python train.py --num_hidden_layers=8 --hidden_size=320 --num_attention_heads=5 --num_key_value_heads=5 --head_dim=64 --intermediate_size=1280 --vocab_size=4096 --hidden_act="swiglu" --norm="rmsnorm" --norm_place="pre" --norm_eps=1e-05 --positions="rope" --rope_theta=10000.0 --rope_fraction=1.0 --qk_norm=false --attn_scale=0.125 --bias="none" --tie_word_embeddings=true --parallel_block=false --init="uniform" --init_std_qkv=0.0353 --init_std_o=0.0 --init_std_up=0.0353 --init_std_down=0.0 --optimizer="adamw" --learning_rate=0.00128 --lr_mult_qkv=0.4 --beta1=0.9 --beta2=0.95 --lr_head=0.00782 --warmup_steps=471 --schedule="wsd" --decay_fraction=0.637 --decay_shape="linear" --final_lr_fraction=0.0 --batch_tokens=65536 --max_seq_len=256 --doc_mask=true --train_tokens=400100000 --max_steps=6106 --dataset="wikipedia_en"
MLP neurons of a small language model. Each row is named by its layer, matrix (gate and up: input weights) and neuron, and shows model dimensions 64-319. Each number is 128 + 24 x the weight over its row's rms, rounded and kept within 0 to 255. Numbers have three digits each. A neuron's up and down rows have the sign that makes its largest values positive.
Before each neuron's rows, "fires on" lists the tokens most often at its 100 highest values on Wikipedia text that the model never trained on. A number after a token or word is its count.

fires on: "em" 66, " sem" 10, "M" 10, " tem" 9, "if" 5
L2.gate95:117129131135142152120168108098115107135129147151119123173136085097155116109112182106110151140097135142139100143094057109146132129127110156102145170091118151096115119112125128077175146101139097148125133152096136144135124072102089121097103122123127127147153121126113103093132179120118190127105143135069143147157146138100162125167147138118145133129111137115133161110106107172093148145181106096144143177142099132105122147148125110125111130159105150187171121139069133153193139118141144140156160141127116125139116144123137109154101092127112123106114102164147160093115148148128114120142163130116100100121124136100137120108091134148163124118119160169102124107121140131154159118133099124111163121101108139115146111123117070137144060163113137148151130132145104145146127107190128
L2.up95:127100111155170084110087147140125125117120101119110148127126100094157071163124126109114161135143105121098136133106119143139090127119110134108149153157115131084130150105140100127141135128152150086137165111074150114120098100143158099136140111110113128143140124179137107104126131120122130167162118072137143131132069139121123115153150136111146159151183138119151144104084093131127073095119122154142153106130110127102125144133095087130154128145125154128131114156131108124124139124119132104103153119133143141116133104119136167071129125066140149114157156142109143131090108179145154121103124086138123118079153137114151148124140176116125123117164158091156157115123098159106106147097112111119100131130186116117194166172139103141121157141133165121074143149134124133130118150167141

fires on: " re" 67, " sec" 12, " Sec" 5, "ounter" 4, " al" 4, " incre" 4
L2.gate1267:176084075098139071137112122138171174116096086128115168123100073103161157132137152122114113149132107159105123095094078130146078137101142146132153097148148126118135129139110093159152102102101133166130173143099123116120124118147153085077150136113096134148160142142195118143111140134131107112143107132103135194163138148114162130108084128118120159113126088123130133128154099082086160176107155104138131128140111137098100156166142078059142109106101166121127110104138134102101097101117186129129116152107150110134137176134113118111107129116140158134111113134113108151135100125134116118120143127140154143144141132098079132076123141125160126181155122152134113135180140158129121152113127174136113125155136145113167076157120141098136108159110113126118122143182106149146139132147141
L2.up1267:098149114134152161127135124137064124107135152126106156139117119142102129142148130078118127142097144163123147148146094125093106133114121119142141124138151104138114148159121133148066129104131119162084074116124115126105133125096089151117132112125205132117157112088107158127131125102081106143159113175111088110122136160130199125167128131103181092154174095121128133186124120155156084122169163167111128114131110111139162147135156132115122086148105151149122140135164121114114094155158150129106148117116148126092082127088121108110111164112137131148144149109168116096105132129141158102129137120067129142113084133145125162132138121141154125076105112132125102129112123080132100136153133146097115170162141135091121120154147129132106140180105143146135105127123120103138104122154054

fires on: " Bl" 20, "ry" 15, "in" 8, "ary" 7, "aly" 7, "y" 6
L2.gate217:159150147112138153146145103095099140135122151115138107079111146078124095097140132096140122082117126081163145140155106102081110178097115134139119087189106112104121143093123141126126156179103148144147143150124123117157092151114100148149145096134131116146087136118168121114119079115132120162102134100141082130127140140122168134163151138069132145145111142144150129102134117138132132122145151118183131137078082150118153130160112095152131074157163095096119094137125105137074178097127131130128119110158144141087165143121114109151122148129117137120113123139102100152142132114087104114145145118091071153144099113126082114125087125163135128150118123082088135142158150142127094123138046121087113153125140107116065125135147078118106114144113098125109142168144120134130123156158137
L2.up217:168169121145132151166133152141180088123106109141081129111121080130153118135131124091098129118109146154124137166139119129178136106083115111123139163127143148150087139136134131107097154103153110095105131104168066109125113104107163142172138131141099102094090165188098163117137167121104110117129119123139138097164108094157101109155124147080094155134153153150190126118097140130124084138115175114141115140135145131153106182085148128093122164132115104169155115088078153192153140139146116138133138133103134133121132140157127130121124148142128093129108090148111122113100095095146140168097135111121146157124197111116195115128109115084141142151102132110095161139121110112121141129116109113123146136107173144150150134085147174145108117109112136089106127125147156113173123170147122

fires on: "26" 17, "27" 16, "28" 7, "6" 6, "16" 4
L2.gate239:132102113117129115100099144137101131146157104119149131084124153140155122105136146120130156112110114131109109108139120098097119124118127122175109178138119158151131082161096071152137135126139132117097103143096163147135135176161104115161171089127119095124113104109094142113155117151145127119123138088134123154143131152119132142113141086145145104125129138166113104107098161083134134169104110083162130140129110119132126144167105153146148101089074161100124163087167109130085189121136141130134111096109255122133120127143108120161116122139111112121129129130142135110079123119131134126134097155097141137078122163142102114149143166155117097105153162112093143130124142119122150128126164112125128079133135143130130109112119137123123113124110143165147135149105115162153157148122144
L2.up239:102109116131120120088161139145144119136126096131081104066099103128143098143128141171167111137142146141145115142133164114156144119099166149170156156138100124123163131115120126117152093119106135089137156168126108171172139148125102122123076097095108135133107151123102209171111163152147087128121106140113146126091114153105116087118103064131106155113162133174124135092111197116104120140110130105117118128120154124117126129181105119108136108114124121113136157100133085147150155134103154127124104114138206080139135134111141152147082128109129100096132150107113095097096136132120083134121084130098159123113140154152122127141113165141129093111104095121131147125138119112128156101118149137082122104139149150124102072125135126146118123117105141172147121130110118145146126141099124

fires on: "V" 21, "ill" 10, "ject" 9, "L" 9, "isc" 5, "X" 5
L2.gate652:132135109106120088131096102124147145142098089136145148119099156135112150146150190096116151165114098151125118150109140141132152097103111143112135117164131112098113153094172123103168108185101101130145133117103135166171147139134144135138158132087113142156106183113103117101132115144178113134150104147117136135140190123102116142134105170086088131086131106111122121154109123106176134112129127141135143099096144093093148136099139099170144108142141150129114120099151104099164104148080128110139097126096130101109121114092137095131103123085157159136121137125096094166140146142136120155150103155130126128126125118118116091118071110154126124132128153134142115130128134124090116157154109145091150150134140124142135134134146118149113102167086113186091125163104107101106107117167104
L2.up652:129130093110145093111060091143121152159101125123154096129135144129152095129139095099149128149124103127112085106133133155166118109144110105080126138141086106185117112092131113174140095154133141166140134125175133161095150154138101165112107117123130149149151104131112107134153164162117096132149092084126114102136130163111174092120155122124152111122147136120117149121165135118094128143159059127144116126177128131125101063112094156089126142104124144119095158140159094075117111117160106130160130104137092169111116158127161118140117156142100136108137161063132124140157118108116138092171118136095138142134155127156159127124081154105111140141138116133178119136119151147162125138149124105140145120132116133161131071134115141153152130118115129126164116169060104126126122152139136

fires on: " un" 67, " Un" 22, "un" 5, "Un" 5
L2.gate244:152075157165114156127158158083127176126132142130126122113116141198111172113144103168125124157139111129134148077133114133150121137154108100091173127070093136112128117142085123121122093131133107135112126125124115131139118116090186068155077129133130069148174130112095143108177137095135112088147185110169155113144124118093153107149128105111145149116132107108093129145112112112137117143125112141153094121048107106142126142131094100117122080140144073158128162147077115130121123128142169117131108140090096113111120155152174122095100180127151159133145148095132130130150145138160152145129095141138125133121141128099139131107149117124137157105149160174130153127135156129138142124109092097113126140128125091111073123151096143107108113155136136122112133139094121166176134109108116
L2.up244:131127157166123093130087147128100082099106102060091143123143140114133152130149130175103156163126131101121120136129103142103136161161093124141098132141129112137123148121117059112116088152133149120116125086123085145103153132107127125101121131126146148102103136148106143139122131162112139167149109148120146059113124130142104113134130076095139131113124110144111135108128117130129126133080126124125163099148129119126111137164134142085095130165144145127119149131103098108134135195082119129128146123125148136097155122117130124117087099098181125112126124147109153099115116141111168154113134132171132149097145112148116113102145182084149123131108126124126124154208101148086127114219154138129142144123120116154116168137120107073118105169133104118099108119127107118149115133156155

fires on: " can" 25, " may" 12, ";" 8, ":" 8, "See" 4, "ay" 4
L2.gate639:127154141115117134127142119136127168145099150120094152137132114094124106070177156106110118116135151096117136111113094137155124139097144124088146121117147158126119148133132125128129123098133120173101099122106155089121146161131168080144112129147117127165149145141125109119091141139135104162158147116129106136141073149117112125101101119140123153112170092117157110139110146108121181139134090153120120171167071114111098118147082133167160147120124113161173157133164148125087103145144157125110131140127116117149103122143116120148160134171125116137156126125167162153119127104129165105131138149159118142140118087122104101120134138118133152124185139170081129147142090096087150068092176138111105153122171109181099165123143104111164106131110148101073146147165116114089141151118104
L2.up639:129137186135140092099125121110176138146123111121152136154096129134133154139111114108160133103113161112176152105109134187084107122092144151130093139128109142156107121123134148126154118124111136127155122136109158106142112155113100174119182135130114087137111090134109126138141153099135145130120110072120146097112146107136141138156126115092178131094084104092126124142104171134098126138141114121138157121108094135140137112095128119139163178189107164103102139094111088160167102163129093171150137082149128131128128088079102096105146132145089144131120133172144125117109159156117174100128138133116160149142104168125128093126127166092147110156156143134122137119089170151149133104160127109141124116141086105113105117118152145144109066146123131100095143128131137144158118165191098

fires on: "as" 18, "ap" 14, "ry" 9, "ood" 7, " water" 5, "y" 5
L2.gate1174:122133131138079102162167156077118110107120132113116136138152095113107113124138097143116101131092118125113144110106136131139163153145138116149107152174143139146119111154125112168130148159165135150148089113166115124102158146122163127091147100120153146114152124114118141121132133170093140138126107079102117103187140120156172107122096170140117139149165131138168144171108109166120105123104171138141080134118132124145113184183152135086115124107104138168094113136121116144146113098129128120113183107136120123084150151116169177157101119094126124148120140130101090087134151122114089118125151136140120154146112104126155127131176119155120155164114139111105121157132071103171120151143104134087165102164129118130113142126160083140147151162148094129100188139098118103140114136161109
L2.up1174:139082137106075143167147151139132139095165143167110142148112130117069101131148129127107145094130143152134137173109114144164104101067095110112111128129142105145113136151065121154107122132084129141161142203153114111132123200109121154116162163113094158159107119126161144161119150153152137133110107092152131095135127082103144132134107131155107141153164151104107111133144124105114108114134144127125088156139169164119103123120131117114125133157121110161103116122137132140132097132088112141160119130130135087151123126125121145151117125114119131121133114162100098177103135146144122153113189115138113163115138112108151129131171090111170111163115096104095132136090150167090150123104139125122117180128133108135175148072114170113138118142121095133143121125084164094086126103162119

fires on: "yn" 27, "n" 15, " Syn" 9, "i" 8, "ory" 7
L2.gate733:139123172159125138131140165117112150148114118106111098097136118083153127111117177157103118168121095148127146163148111121145125130159129141155132157091130126125115161141062177144149126112113134145186132078129141133110139128141150114187117139132151131129122140111099141122123114136130143133122153143145140067113145136125162107117156117161166112135126136133123107119113110132179138119148132132148086122142126077089093103123149109143150088147169104146127109090077107151132123174136160135114075150140126144136119137134133144146144155115130127189161157114084181149080125117109119135134159089108116134131144137103139112141093102117132082091104105117125150138126137101086092132124158131161161110119132184105094073119127155098142133112107087136096108166190189120110125130158151
L2.up733:114105142100139133096143150136104131169106108052155126165136115133113132154148120119120140108128085150092113095099102136132116190176129169113142101134117134134138113114104146077148140155135132117184155136152114129093145146156132138125141122124142141110083147162141114170101110152115119160082125133098115094126115166120157113149144162093121131097096124152139131120109087141123184105090118114119150111168119125141122108111140138099128114136112146130164161125096124126132099146176102147093108107122101144123128149116155139133183125160097168125153093108129126175140123133074141153166133113149140134127107135115123136126150122133107122102077156137122141129137148114135146119141131144120145118153164137113154125111124119131172115169084106140172127122114134103126128146102071

fires on: "v" 26, "ev" 20, " qu" 12, " is" 10, "ep" 6
L2.gate1037:184142123153133090133122140125121100172107115111123131115123093132146155122133119117114116158119153147114149114178155122115143124168127150155119117144097159124153144171188127133154127087146109107132121131153158172141148100116107150111114126117148183111140155109110150117159135137144112103101085110139139123140084172152134123109095138121121081104129080114106121109155164134121139132128147121137154169116103118145135088136077109139140113167096126117115145123158116145107168072106129098129162110170147123111171138141130142109084131133141156092086133183134122096109137155118150109145134145087120103131141127126138134109118115116173128160111150106151109152141142112109139142149120139085132100145143145142118104111103027155151084163125112143118162166109119158155082109162161
L2.up1037:127148137094137150119103174164147101123135103136110102159144136155139117170136125119133137109091126116129148092127112135146113125147158140104160084118117135153116144178139141143150090160121101123121126107133102115162113084077144167139113145123130166121132104087089151111137115129133085151163144088117107138138117117121126132122129104083163097132143096088149184085119141106126155119164138115110125153122128125111142125122116112112107119088124105071096096172101135087120111138093112098139096129101143181096104135158082143120111143100141133168138108154125134086148128069148104101144145111110116144119113113129115173118101128118144136135158165120085105099123130122126108093130146109098150116113083162144110139122110119095123074136162141124129143129126113153183080121146148

fires on: "em" 45, "if" 9, "al" 7, " Sw" 6, "ems" 5, "am" 5
L2.gate648:165114159150119156115128167091109123139109113113135120109140134099141134171150116110149130106132114100165122157117129129121143092136116147150124133140105163104085134089116090146117135136123136108133100115181109090175101093145124154128117120149112104119129124159174127104134144122123173124145067137105116117118118135099154130131164132098179135114142162114089121142169180139147126148135142122162168159086152103093116137115142091115106091123124097149130119081135094122130148103116131102113133149124134183133156126054113137123133116121099153160128134153130136124142110126121168108125196109152133125102111090126160124124127151140128096129130159121091128121098129162130117126137093135178146185123092152132156179112119106115173117119135114102110158099139144136095143175106169
L2.up648:078111149144142104103131141104131079143130128149175110128159123062144092120119151166116130129170099136123147144060125121130127105137160163106169112140087099132121143099150141128156148125143153101140135112141147126154139125147162135121102116068156111156130138131110095074130069130123132147121157121121107161122135205147125138135153157140159131125126122144190167104117093165139091153144104138134150107142143097148164150125093144126126108114126095145123150103145098122144126130127117139104104122159110157156115140144146169110117113125117153144130134145090131153141115103134105176144109111146129123150126172128110085188146137102085086086163147095107137104106124151126140096139126133135115133137094118112133147143103146130145114088135138098123081178128119078149115163158101

fires on: "hen" 20, "yn" 13, "y" 11, "the" 9, " of" 8, " Syn" 8
L2.gate169:127126124172130142092169153099100160118116104132135089111101142133154122059150113115112181139129075173153129153148105128142106170088124095133160140084117128110094140121136164142123158123104112118118126114143127155103123081112127104141104120137161075135132144122111098134113154113161141127100147122113161102093194111122165125094123124115083164131100119144097128151103131125103107180123114112083111137112159105126134121110145119164151114118132144122148121120132151102116100118121146126138124092076063116161105160098140157151128164148159091156132107149107137151109147089122093183144153148093083127134120124131145089113124110110130164123086118152106116135116109094127138071107144119122135118144119144174085092133138153126158103101108147143142142138142146122149148097179119
L2.up169:114158168141130118141139156173080171144086118139128125110099119130087118131128062130112129121107108130129114136182131128159123102097116124160116100102124184130110141089110148129131080113157125178161089145147165143131119113122105123142112193154130114122120109147117150106105109167152109158126138142146148058111117074117168055107149099169089114102140157131117092127157078109102147136088092102158112136087115114152137103143156089104176127154113101099119122114177132126110133122146158094155110135127141125114109108121135116122129169118163102128162119152096144139058132078116118120117145160181123152133115107147136106108101127126129098146144147152088142106149091134111166120133136138153112113129096141126120152139165135118102091106086154133152100124117129159115118080138105